Weights of a small GPT-style language model, trained from scratch on English Wikipedia: 6 heads of 128, 1289M tokens.
MLP neurons of a small language model. Each row is named by its layer, matrix (down: output weights) and neuron, and shows model dimensions 368-495. Each number is 128 + 24 x the weight over its row's rms, rounded and kept within 0 to 255.
A block is one neuron, or neurons of one layer that tend to fire together. After each block is what it responds to, as a language model described it from the Wikipedia text at the highest values.

L2.down27 [144 107 147 163 113 110 153 150 162 113 149 124 140 128 100 104 186 137  93 195 141 101 120 142 140 116 108  98 114  88 151 137 101 131 123 140 151 109 146 132  91 129 107 138 109 119 115  88 143 140 126 123 142 134 114 140 105 127 126 154  86  78 169 139 123 124 151 130 155 118 106 142 125 123 137 157 100 140 149 111 152 152  75 150 181  91 107 139 176  96 118 164 151 165 150 132 124 133 142 106 115 136 121 136 144 129 100 121 102 138 144 165 122 112 188 161 117 121 120 132 133 127 129 138 166 108 114  95]
L2.down244 [120 153 119  88 108 100 141 146 104  98  87 149 132 102 113 112 154  82  80 150 106 170 109 163 106 105  93 115 122  92  96 141 141 110 112  73  83 122 122  95 133 109 129 125 127 123 101 129 148 152 147 177 112  89 138 131 159 156 103 161 119 147 173 136 137 130 152 146  87 119 130 138  85 172 123 118 114 152  84 130 162 135  86 124 131 129 131 135 139 139  75 128  92 145 131 119 161 122 143 159 133 115 154  93 140 185 118 104 115 130 128  91 110 118 153 128 111 140 111 105 125 141 138 150  93  97 132 142]
L2.down805 [150  96 134 109 130 107 138  75 128 112 116 176 120  96 120 164 121 110 113 129 102 138 132  99 174 174 145 101 120 124 180 107  94 150 184 153 136 124 129 155 134 122 122 159 103 151 142 104 114 118 113 156 147  91 100 168 128 147 147 112 111 157 140 121  84 132 139 110 121 115  92  92 168 154 127 157 113 143 103 126 123 110 136 126 130 131 183 171 148 116 114 137 109 135  89 151  95 107 112 119 134 140 142 159 147 164 143 132 137  82 122  91 114  74 136 111 145 141 115 145 136 123  99 109 136 125 137 113]
L2.down986 [124 110 113 132 129 127 169 125 120 118 150 147 147 136 154 106 114 155 130 160 183 147  77 164 150 103 164 100 107 146 125 160 127 119  98 106 103 109 163 109 129 158 162  96 115 148 144 119 128 168 144 109 142 172 142 145  86 150 121 143 113 116 107 117 169 126  96 137 119 122 157 127 144 124 140 136 143  66 143 117 143 184 138  81 113 130 155 164  89 121 122 163 122 148 157  91 139 141 144 144  85  92 103 128 111 149 137 168 118 181 154 129 110 165 110 135 138 142  75 132 114 136 131 141 127 120 113 154]
L2.down1198 [ 93 140 112 135 153 151 100 145 142 137 109 127 137  79 114  96 172  65 103 124 154 109 143 173 120 106 163 153 102 166 145  96 132 135 142 141 130 110 121 118 148 192 140 131 144 135 132 148 153 121 110 142 167 132 113 153 121 116 134  90 119  98 140 141 134 127 110 115 150 154 124  85 132  87 104 121 125 109 128 148 141 149 132 144 149 130 148  98 103 150 140 118 155 141 120 122 109 151 125 149 108 150 157 101 106 115 152 171 144 156 162 127 141 146 123 144 145 109 110 150 105 115 105 106 113 130 136 119]
L2.down1459 [115 129 130 104 149 157 142 132 120 106 171 128  88  81  96 105 118 134 150  96 115 157 155 173 132 110 134 142 129 185 150 114 124 129 102 127 102 147 113 154 113 134 112 134 115 157 161 162  90 153 121 108 130 166 140 101 121 143 162 155  84 144 108 151  85 123 141 132 114 130 146 120 142 134 156 106 197  68 121 118  96 118 123 100 130  60 159 138 137 148 143 143  91 109 119 119 142 165 165 133 149 122 134 150 143 114 138 102 144 153 157 155 125 131 149 128 155 118 110 118 144 106 148 108 103 113 101 144]
L2.down1485 [137 120 144 136 188 102 146 139 133 115 120 121  95 102 161 127 139 106 116  86 106 158 165 127  87 106 113 165  98 118  83 128 122 108 166 163 145 154 128 111  93 121 102 100 107 154 127 150 100 134 124 129 140 101 131  89 164 134 126 168 140 135 155 113 123  87 142 129 130 124 131 146  88 136 114 115 165 135 157 132 139 138 105 115 169 155 143 131 110 141 126 110 150 125 122  89 125 137 194 139  93 136 139 165 131  99  95 141 149 157 116 154  98 146 174 135 134 113 145 142 148 127 145 132 143  99 104  91]
L2.down2164 [114 153 120  99  79 123 188 152 158 115  97 159 111  96 120 130 123 103  68 143 115 142 153 166  93 126 111 125 112 137 130 134 125 142 152 144 136 125 141 151 142 131 124 127 106 117 173 151 119 177 134 145 106 128 118 173 133 181 109 145 124 120 156 119 101 144 139 134 145 116 123 129 150 123 119 130 142 110 108 103 119 115 127 107 140 122 158  94 149 116 155 126 134 142 138 100 106  80 138 120 109 116 132 117 121 112 125 109 112 120  98 124 108 121 165 121 154  93 125 102 119 117 116 118 109 137 124  87]
Description: Digits and en dashes in match scores and results in sports prose and tables, such as 0–1, 94–89, W 32–0, and the words right after a score.

L4.down100 [165  69 124 101 117 143 137 136 142 123 112 138 129 147 137 147 151 121 135 158 107 146 161 130 116 166 137  95 156  94 130 133 119 126 154  73 177 101 151 114 110 204 169 121 157 114 155 157 132 154 121 129 180 168 128 141 118 163 123 134 132 126 130 170 142 106 115 137 110 101 117  70 157 121 161 119 110 151  80  90 112 116 133 116 122 109 167 138 150 141 123 102  97 140 137 117 138 110 153 136 186 135 128 126  94 153 136 101 148 128 149 139 121 118 118 143 119 147  89  95 135 115 156 148 143  90 105 105]
L4.down826 [146  73 115 124 181 147 122 139  69 121 135 143 131 143 121 116 120 118 140 182 140 103 159 142 114  93 113 127 128 136 132  98 103 144 145 141 137  58 122 116 116 173 109 145 126  82 108 122 129 129 131 129 138 157 104 125 145 148 138 115 144 129 117 142 128 137 105 145 147 160 152 142 181 153 128 109 131  92 110  85 126 155 136 118  85 109 109 122 123 150 130 113 114  97 100 128 127 111 140 121 115 111  64 133 101 122 106 103 178  76 119 100 150 142 176 117 129 119 141 183 148 107 115 131 148  95 108 125]
L4.down1237 [174 119 140 116  70 122 136 140 110  87 105 107 150 128 120 143 136 114 140 135 148 142 117 153 124 156 161 133 154  89  77 112 126 122 115  92 141 144 137 132 120 128 129 149 138 128 135 121 130 154 112 119 123 173 160 155 132 161 107 120  95 106 140 148 108 137 124 126  84 113  56 116 132 126 147 146 130 118 121 130 136 121 127 108 105 143 154 146  87 150  93 154 157 125 121 100 123  74 104 167 100 145  87 117 126 121 118 152 119 106 122 141 157 139 109 157 153 111 106  99 107 119 113 141 110  88 109 129]
L4.down1567 [146 147 165 148 159 125  98 107 134 124 117 100  79 132  99  96 112 140 106 102 123 107 105  93 121 120 115 142 142  97 127 127 133  85 105 161 122 125 162 102 121 152  94 138 129 140 161 152 122 195 110 128 113 151  95 123 110 137 134 142 138  99 175  85  93 159 106  96 114 133 151 106  86 137 128 118  96 104 109 149 152 135 139 167 132 104 140 130 151 115  69  87 144  82 168 132 171 142 119 126 121 117 110  94  95 104 101  85 144 119  98  91 112 142 211 167 137 122 131  91  97 146 133 145  85 131 148 126]
L4.down1936 [105  98 124 143 132 116 163  90 124  82  59 178 148 130  93 126 123 147 143 140 124 149 142 128 149 156 152 161 161 123 126 124 115 110 132 106 116 102 100 110 115 199 143 131 111  77 133 107  95 155 148 142 172 165 117 134 111 129 142 129 132 173 102 133 128 139 143 114 152 112 166 129 155 127 141 119  94 150  97 112 114 110 126 113 140 118 133 104 141 131 112 136 131 137 105 136 124 165 131 145  99 154  90 108 128 112  67  89 132  74 132 127 140 166 147 121  99 130 147 115 132 178 112 102 143 110  78 135]
L4.down2169 [ 97 119 120 135 122 104 143 101 167 146 109 113  93  96  76 118 149 108 110 158 131 120 129 174 147 129 132 123  98  79 119 104 110 148 128 121 128 125 129 153 130 149 124 100 143 110 104 133 141 171 107 117 122 154 133  97 162 108 146 147 139 102 125 125 122 114 116 130 119 116 123 150 146  98  99 124 112  96 112 174 103 132 142 132 100 120 134 108 104 148 133 126 165 113 182 145 113 173 133 137 160 127 113 133 133 150 116  86 102  74 172 122  95 120 146 133 143 137 174 148 146 167 104 174 139 118 112 122]
L4.down2237 [112 120 120 118 119 142 162 113 109  86 109 127 134  91 152 119 161 135 134 147 168 134  97 137 191 128 103 154 140  91 150 105 109 114 122 137  97 100 128 135 121 140 141 126 104 131 121 122 159 148  85 133 106 156 138 131 165 189 104 114 137 107 151  81 124  92 113 108 103 156 116  93 132 136 101 138 145 161  97 165 112 130 126 106 127 124 155 140 102 136 102 112 120 132 121 121 134 147 129 178 143 163 123 158 142 127  80 125  78  71 167 120 132 128 135  98 137 109 121 150 125 161 148 139 125  89 126  97]
L4.down3023 [129 139  93 148 113 124 123 129 126 136 104 113 117 144 122  99 164 116  94 144 142 145 154 115 151 126 101  74 104 148 106 117 137 130  86  89 165 142 135 119 134 130 154  96 117 117 117 103 115 121 155 137 120 160 127 120 134 106 121 110 165 152 143 137 111 135 144 122 142 128 128 122 137 136 132  84  99 145 121 119  76 142 153 137 135  84 114 148  91 116 142 124 138 141 161 153 126 101 105 115 138 131 155 119 127 126 103 131  96 150 151  64 130 125 132 142 169 140 120 130 112  84 120  84 138 112 106 168]
Description: The token right before a person's surname: first names or their pieces in lists and tables (Julius, Jürgen, Ivan), or role nouns (singer, Chancellor, filmmaker).

L2.down182 [136 130 138 105 116  94 169 134  83 147 167  85 109 155 140 160  88 134 105 188  99 119 128 134 110  81 137 105 101 131 115 133 137 133  86 133 120 145 136 146 106 138 116 140 159  91  97 165 111 108 160 142 155 135 126 166 172 117 139 140 127 103 113 176 134 170  80 133  70 115  96 135 142 139 114 158 111 131 143 117 166 122 161 100 154  75 162 171 128 131 120 131 106 140 152 125 136 134  97 151 109 148  88 162 113 146 160 177 116 116 151 107 133 129 114 136 143 121 129 141 115 135 151 128  91  99  74 116]
L2.down283 [141 128 152 117  91 172 130 124 152 118 141 137  99 160  79 136 103 174 134 151 160 117 102 146 145  75 146  89 146 129 154 157 134 109 118 133 108 111 113 170 139 126 123 136 145 135 132 134 114 138 174 165 117 148 116 139 116 167 139 114 160 126 146 107 125 113 139 100 123 140 103 154 121 158 126 163 131  59 153 121  77 118  77 132 155 118 143 109 140 124 165 116  93 127 121 134  96 130 111  80  93 129 146 108 140  82 154 160 105 131 131 139 155 164 108 142 116 149  94 124 126 126 102 126 153 118 150 167]
L2.down644 [190 140 116 125 147 143 139 111 103 114 121 142 120 173 110 167 109 143 165 105 130 129 109  93 134 106 170  95 111 138 150 125 145 156  77 121 127 127 108 174 139 148 147 128 173 138 136 158 137 122 125 131 182 157 111 142  96 135 139 120 126  88 116 147 135 134 103 131 154 145 129 118 130 129 134 148 133 115 126 102 141 117 102 110 144 156 163 109  98  93 113 138 128 136  89  99 136 104 133  88 114 130 112 101 116  85 155 137 112 146 128 139 143 133 135 128 135 118 141 144 113 115  99 117 106 114 139 104]
L2.down1066 [ 99 144 125 117 140 157 160 174 113 162 131 126  97 138 122  73 132 149 112 135 123 124 101 138 148 139 137 141 124  90 153 135 104 138 138 128 110 122 130 144 145 166 154 149 118 106 143 119 148 147 130 117 118 165 172 112 129 153 136  93 126 163 102 120 128 124 117 134 156 139 137 134 171 110 153 131 105 130 153 151 117 141 148 108 136 103 120 139 134 173 116  99 121  95 135 111 125 137 144 139 134  92  93 126 132 114  92 134 113 127 121 130 161 177  73 130 134 142 116 148 120  86 124 124 130  93 101 180]
L2.down1504 [102 136 145 124 156 155 120 204  79 102 121  91 173 105 131 175 107 107 160 116 129 134 110 145 117 180 119 118 108 153 143 119  82 155 123 114 118 124  68 135 111 128 117 130 128 129 112 155 145 143 109 106 161 128 140 148 118 118 141  68 107  84 146 143 110 127 142 129 129 161 121 110 140 142 163 131 150 169 140 141 130 151 115  91 152  82 132 102 123 156 134 173 139 110 146  84 149 154 123 172 110  92 116 139  85  80 128 132 123 159 177 128 111 135  89 162 159 100 151 152 104  74  90 130  98  92 139  96]
L2.down1802 [137 126 130 127 108  83 117 126 125 113 143  49  75 158 109 123 138 145 134 116 155 144  96 111  76 151 123 145 161 129 141 123 138 143 118 140 144 154 112 129 111 104  98 125 137 104 132 149 153 139 161 145 109 124 112 114 148 101 108 101 136 122 134 124 128 112 144 118 103 108 112 110 112 118 149 130 112 120 186 151 113 140 139 119 119 123 119  99 152 115  99 140  82 132 161 147 118 166 144 107 132  94 134  86 146 109 140 117  94  96 149 112 143 123 137 132 183 126 121 132 113 139  98 148  74 154 163 108]
L2.down2101 [158 108 139 139  96 101 154 127  95  99 112  97 166  95 107 118 138 101 125 159 113 134 136 155 141  88 126  94 148 160 143 127 146 128 148 112 112 133  96  63 120 155 170  76 102 137  75 139 117 195 130 120 120 138 139 158  82 140 156 117 137 135 144  99 123  78 150 111 135 112 169 122  92 116  82 146 126  79 119 109 151 128  93 112 115 136 138 133 104 107 110  90 145 152 160 185 129 106 161 128 120  89  99 137 119  92 137 107 154  97 154  97 124 117 142 154 117 134 101 127 121 124 108 113 186 131 109 146]
L2.down2169 [116 130 165 136 115 109 114 149 130 127 139 126 144  73  93 142 132 122 134  95 117 144 144 115  77 107 138 137 152 103 102 146 132 125  78 150 105 146 116 132 131 104 159 110 125 127 131 159 138 134  75 158 129 145 125 143 117 133 110 152 135 129 115 146 119 129 158 131 135 132 146  91 119  60 129 159 112 147 163  90 149  97 114 109 140 108 135 140 108 101 109 130  99  92  88 113 114 122 149 126 105 100 139 130 141 142 159  93 135  79  97 144 171 100 145 141 123 114 106  81 120 159 112 133 114 113 187 119]
Description: Mid-word pieces and function words inside non-English names, titles and terms (Polish, Romanian, Croatian, French, German), e.g. de, ti, chaft.

L2.down1381 [127 155 154 118 140 158 114 102 134 134 170 136 113 125 119 189  95 135 148 130  88  91 151 129 116 117 135 129 136 143 131 181 118 144 127  83 113 112 126 135 143 145 172 108 127 135 129 128 131 112 138 133 135 109 118 161 126 110 154 124 144 118 114 105 127 107 127 152 124 144 121 160 127 140  95 113 153 127 155 116 124 104 166 146 119 147 154 108 157 138 147 116 105 118 142 123 100 135 120 129 121 191 153 128 132 110 105 181 120 132 104  62 109 145 153 111 143 192 104 101 163 125 154 139 114 101 126 126]
L2.down1875 [125 158 146 104 137 160 122 135 122 112 101 164 134  93 146 112 164 139 144 115  93 134 136 159 144 102 126 134 139 141 140 154 124 120 119 168  98 119 138 118 166 120 129 143 134 122 117 156 149 151 138 150 142 138 136 104 104  81 133 142  81 175 146 137 118 129 138 140 167 140 162 127 136 137 135 146 146  97  72 108 110 134 118 124 176 132 135 136 124 152 126 131 119 151 137 143 135  98 155 146 132 111 119 131 118 141 156 151 129 104 108 106 115 138 122 139 151 114 103 110 121 125  94 149 110 148 144 131]
L2.down1919 [120  65 127  97 117 134 128 152 112 124 146 105 116 151 109 118 151 136 170 121 118 130 160  98  99 109 113  90 134 134 105 136 144 140  85 117 142 118 105 112  86  81 154 179 142 116 140 142 117 126 178 140 100 149 121 121 167 154 142 121 159 158 145 167 133 160 106 110 105 102  93 197 103  93 124 113 133 137 127 154  96 140 146 149 129 100 127  77  97 111 118 149  90 104 161 110 138 109 135 103 126 146 104  99 114 151  99 111  72 150 107 112 112 121 148 150 141 113 123 149 120 157 120 152 113 164 114 160]
L2.down2178 [109 125 145 140 107 140 113 127 120 141 143 137 142 176 156 145 146 150 102 127 116 116 122 159  94 125 128 108 175 120 151 146 133 125  83 144 106 121 149 107 110 148 137 102  93  92 148 154 139 161 126 117 103 168  95 127 119 114 186 127 152 169  93 138 109 156 101 113 167 121 145  93 107 156 127 142 126 137  99 152 113 123 138 143 111 129 120 140 116 162  99 143 157 155 144 119  98 104  81 149 175 128 122  91 101 105 122 102 123  87 115 134 147 139 105 136 117 128 132 120 104 169 139  92 112 132  92 149]
L2.down2183 [120  66 177 139 103 135  92 116 133 134 138  85  99 151 111 126  95 144 186 148 136 117 131  58 119 102 115 128  99 126 127 102 116 159 134 142 154 129  99 119 108 127 182 111 143 163 114 145 136 103  84 147 110 112 103 126  98  94 159 152 140 158 112 149 180 122 114 135 125 129 152 153 199 117 109  98 122 153 181 137 122 111 142 128  83 202 158 125  69 114 132 142 103 150 146 140 104 163 103 129 141 112  99 125 120 140 158 151 133 152 120 117 120 150 162 140 126 108 128 130 125  94 176 141  97 179 119 108]
L2.down2198 [139 108  99 143 126 126 121 127 135 164 136 116  94 127 112  90 147 134 121 108 122  98  49 131 120 148 128 125 117 103 123  90 139  87 147 118 148 158 157 135 129 107 124 128 110 141 137 142 143 155 153 144 144 119 112 113 137 123 132 125 144 105 116 142 104 147 125 131 137 121 130 132 101 130 144 123 106 131 104 125 146 141 148 122 122 116 133  91  94 113 148 132 164 106 116 144 126 119 132 130 114  87 151 140 159 114 108 154 143 124 117 113 130 128  72 153 133 125 147 123 106 128  68 125 138 128 132 126]
L2.down2600 [ 83 157 140 121 105 133 125 122 118 129 155 127 128  94 161  88 137 123 164  70 153  93 137 141 140 123 152 180 129 159 139 152 154 136 140 126 113  57 151  97 142 135 114 136 123 174 148 136 133  98  86 143 104 121 158 130 122 142 176 140 110 103 103 150 128  68 120 127 156 119 170 139 139 148 126  66 143 147 103 154  76 105 104 113  67 177 126 126 120 118 129 122  97 141 128 135 133 156 156 100 122 176 128 173 121 139 142 117 149 161 125 140 109 107  73 162 138 135 102 140 117 127 122 103 138 124 130 166]
L2.down2979 [117 135 107 107 112 155 139  63 138 114 146 108 132 163 133 175 177 123 115 113 155 131 136 127 120 130 149 111 115 164 120 105 127 112 123 128 110 113 149 141 128 112 161 148 127 144 157 124  93 119 147 125 176 115  86 139  85 136 129 121 155  92  91 117 127 158 174 132 169 100  93 134 151 143  87 128 119 120 119 142 127 146 178 148 128 157 149 142 115 152 106 134  58 116 131 132  95 154  95 100 113 138 143 117 132 136 147 174 139  94 158 112  95 173 106 137 155 147 110 117 101 122 156 133 128  86 137  82]
Description: Coordinating words and commas (and, or, comma, comma-and) right after a completed noun phrase or clause, joining a next item or verb: workshops, schools; revenues and profits; hospital and studied.

L4.down710 [130 129 143 105 127 137  91 126  89  95 114 152 139 137 129 168 145 125  92 132 126 113 166 139 143 124 107 199 119 137  84 145 135 118  96 134 120 126  93 141  90 125 105 164 157 132 156 122  88 171 120 118  97 147 133 110 154 197 142  91 130  95 134 134 153 114 130  81 150 123 166 150 128 160 119 148 110 120 124 141 187 181 118 162 115  93 137 126 139  85 115 165 138 135 154 104 128 112 113 124 138 154 131 156 117 106 151 131 120 132 117 126 140 107 125 112 133 116 138 115 118 121  82 108 129 125 113 137]
L4.down766 [142 152 116 107 130 154 140 135 165 128  87 112 104 117 149 106 126 120 158 140 105 155 154 135 157 147 101 105 148 186 151 116 144 137 121 129 133 107 133  98 186 205 129 149 105 149 129 143 167 140 149 106 118 104  89 189 143 147 128 169 141 115 110 106  99 128  83 158 121 117 145 133 126  87  62 132 114 139 129 118 139 148 145  90 156 155 139 154  93 149 145 174 133 115 125  85  95 102 126 140 101 127 158 139 155 129 122 157  90 101  92  89 112 133  98 119 156 125 116 123 104 121 100 123 124 166 151 155]
L4.down847 [152 144 136 128 143 125 142 147 115 126 121 132 122 112 150 138 108 159  91 138 157  80 136 117 160  90  89  94 128 119 190 120 101 123 170 119 102 152 153 133 151 126 127 135 133 108 119 145 117 151 104 101 124 156 176 145 109 136 128  99 127 147 104  92 120 126 146 165  99 119 100 101 153 127 106 161 154 136 125 152 113 122 154 100 110 126 124 166 128 122 179 137 145 176 148 134 110 115 125 123 124 130 111 165 136 146 137  83 148  87 114  97 113 126 132 122 119 141 108 145 144 141 140 126 122 141 114 118]
L4.down1653 [101 143 101 163 171 135 112 140 106 122 136 153 185 104 144 113 126 137 141 122 141 136  77  81 124 107  99 118 127 148 113 100  86 136 153 130 139 114 106 144 108 130  96 147 125 120 102  99 124 120 172 134 181 153 101 147 186 111 120 162 137 154 165 134 146 146 107 145  90 123 119 135 123  94 153 108 113 111 131 145 134 122 158 147  65 115 130 143 136 104 146 161 106 120 116 117 134 147 125 110 154 137  88 120 123 113 110  95 117 111 111 124 159 134 156 107 117 135 143 154  90 127 165 123 111 127 136 155]
L4.down1831 [ 92 144 126 149  91 146 178 130 118 116 162 128 107  70 127 159 107 150 130 157 151 137 156 157 127 119 119 170  86 115 132 125  90 114 105 142 155 101 116 149 137 110 129 134 136 118 124 158 109 122 176 109 170 133 145 101 139 109 143 114  95 101 129 150 138 136 118 105 144 145 128 109 158 128 149 101  99 157 125 158 142 174 108 170 136 128 119 137 178 121 156 127 164 114  69  98 125 145 117 111 149 119 128 181 144 115 145 133 133 135 116 129 101 160 106 123  89 118 134 155 135 132  69 128 102 134  93 133]
L4.down2507 [123 152  82  94 111 142 166 136 131  95 103 121 127 128  87 143 105 107  84 205  97 107 142  86 128 106 126 136 155 128 141 108  77 158 127 179 145 142 140 119 126 121  99 119 166 143 118 129 104 117 127 149 122  92 159 140  99 102 155  94 111 121 140 138 125 124 101  83 128 118 167 153 127 138 111 133 171 117 187 105 134 182 122 133 118 128 128  78 148 138 126 117 120 141 124 143  98 126 141 122 109 142 114 150 133  99 147  93 122 127 110 109 125 119 152 147 130 181 110 110 134 149 120 130 103 138 103 164]
L4.down2954 [106 131 170 142 118  90 149 141 154 154 116 110 130 106 160 139 182 133 140 173 107 146 117 142 135 144 126 128 148 144 118 124 132 131 175 132 149 113 123 101 141 164 123 108 106 106  92  92 160 119 167 168 125 127 171  94 169 185 144 161 144 152 138 158 105  89 157 107 112  67 132  99 102 112 123 140  88 129 103 137 146  88 132  97 113 119 124 158  91  77 137 135 138 107 138 101  94  67 146 149 116 125 114 101 127 121 130  83 103 128  95 171  95 153 138 141 132 152 134 116 123 109  85  70 108 135 108 114]
L4.down2978 [ 99 122  84 108 125  84  98 108 139 158 146 153 119 110 111 101 169 160 110 121 161 128 145  95  97 133  89 161 145 172 111 102  77 115 120 123 136 149 133 159 112 131 157  95 148  83  93  91 115 176 152 112 123 117 146  87 140 136 150 136  78 133 127 155 135  89 100 116  90 174  97 103 139 127 153 113 115 151  89 169 120 129 138 165 108  90 145 120 154 144 148 173 108 152 137 140 169 124 139 144 160 106 126  92 135 108 169 156 134 122 121 122 129 103 102 124 101 131 139 151 144 171 102 120 156 162 148 125]
Description: Score digits and the table separators or dashes around them in sports results, such as 2–0 and Home | 2–0, plus words narrating game outcomes.

L3.down1589 [110 131 127 135 136 140  91  98 135 113 117 179  85 109 137 102 100 137 119 143 137 174 152 157 109 143 152 130 144 124 163 117 137 173 112 158 104 121  94 117 131 138 117 122 129 120 145 132 103 124 124 147 132 119 123 160 114 184 109 106  45 108 176 120 129 102 147 141 132 161  99 125 124 117 145 127 159 137 156 156 132 159  77  91 158 155 113  92 157 124 112 116 133 133 160 102 150 133 142  90 148 186 135  96 128 134 123 134 107  97 118 108 158 116 112 124 171 155 142 130 130 167 117 125 167 163  67 133]
Description: Sports words in match reports, box scores and tables, such as runs, goal, rushing, substitute, half-volley, plus blank separators between scorer or team lines.

L3.down2821 [140 107 131 139  84 122 115 117 138 142 134 101 149 180  97 147 157  98 189 162 163 134 118 131 157 138 153 114 127 111 125 137 119 124 128 106 111  79  98 123 138 156 154 107 135  82  86 103 129 148  86 126 139 137 172 116 135 134 203 111 124 108 150 174 137 148 114 111 137 107 113  89 116 168 127 132 110 110 154 109 170 103 128 102 180 138 151 171 154 140 101 102 109 128 141 137  98 121 110 117 153 149 133 105 138 148 103 144 127 107 158 142 135 174 132 112 104 130 163 106 138 118 127 142 143  87 153 119]
Description: Given-name tokens or their word pieces in full person names, after role words or in table cells, e.g. Rachel (Innis), Aub-rey, N-adia.

L3.down1030 [102 110 139 153 123 165  90 118 132 141 141 154  97 101 154 102 128 139 112 114 131 159 148  90 153  84 138 116 133 117 133 138 150 137 116 117 161 125 154 144 154 122 123 153  90 189 187 133 129 149 163 137 122  95 132 128 125 126 145 117 146 124  96 131 126 143 128 131 140 140 116 196 163 137 119 148  68 148  96 130 120  83 172 128 128 133 150 120 141 122 111  80 122 150 134 177 132 155 121  90 129 152 108 136 118 159 151 140 131 161 144 133 103  98 154 108 107 162  97 189 147 159 144  90 148 150  93 126]
Description: Commas closing an introductory phrase, date or appositive just before the main clause or verb resumes (e.g. "On September 17, 1778,", "In the meantime,"), also thousands-separator commas in numbers like 5,000.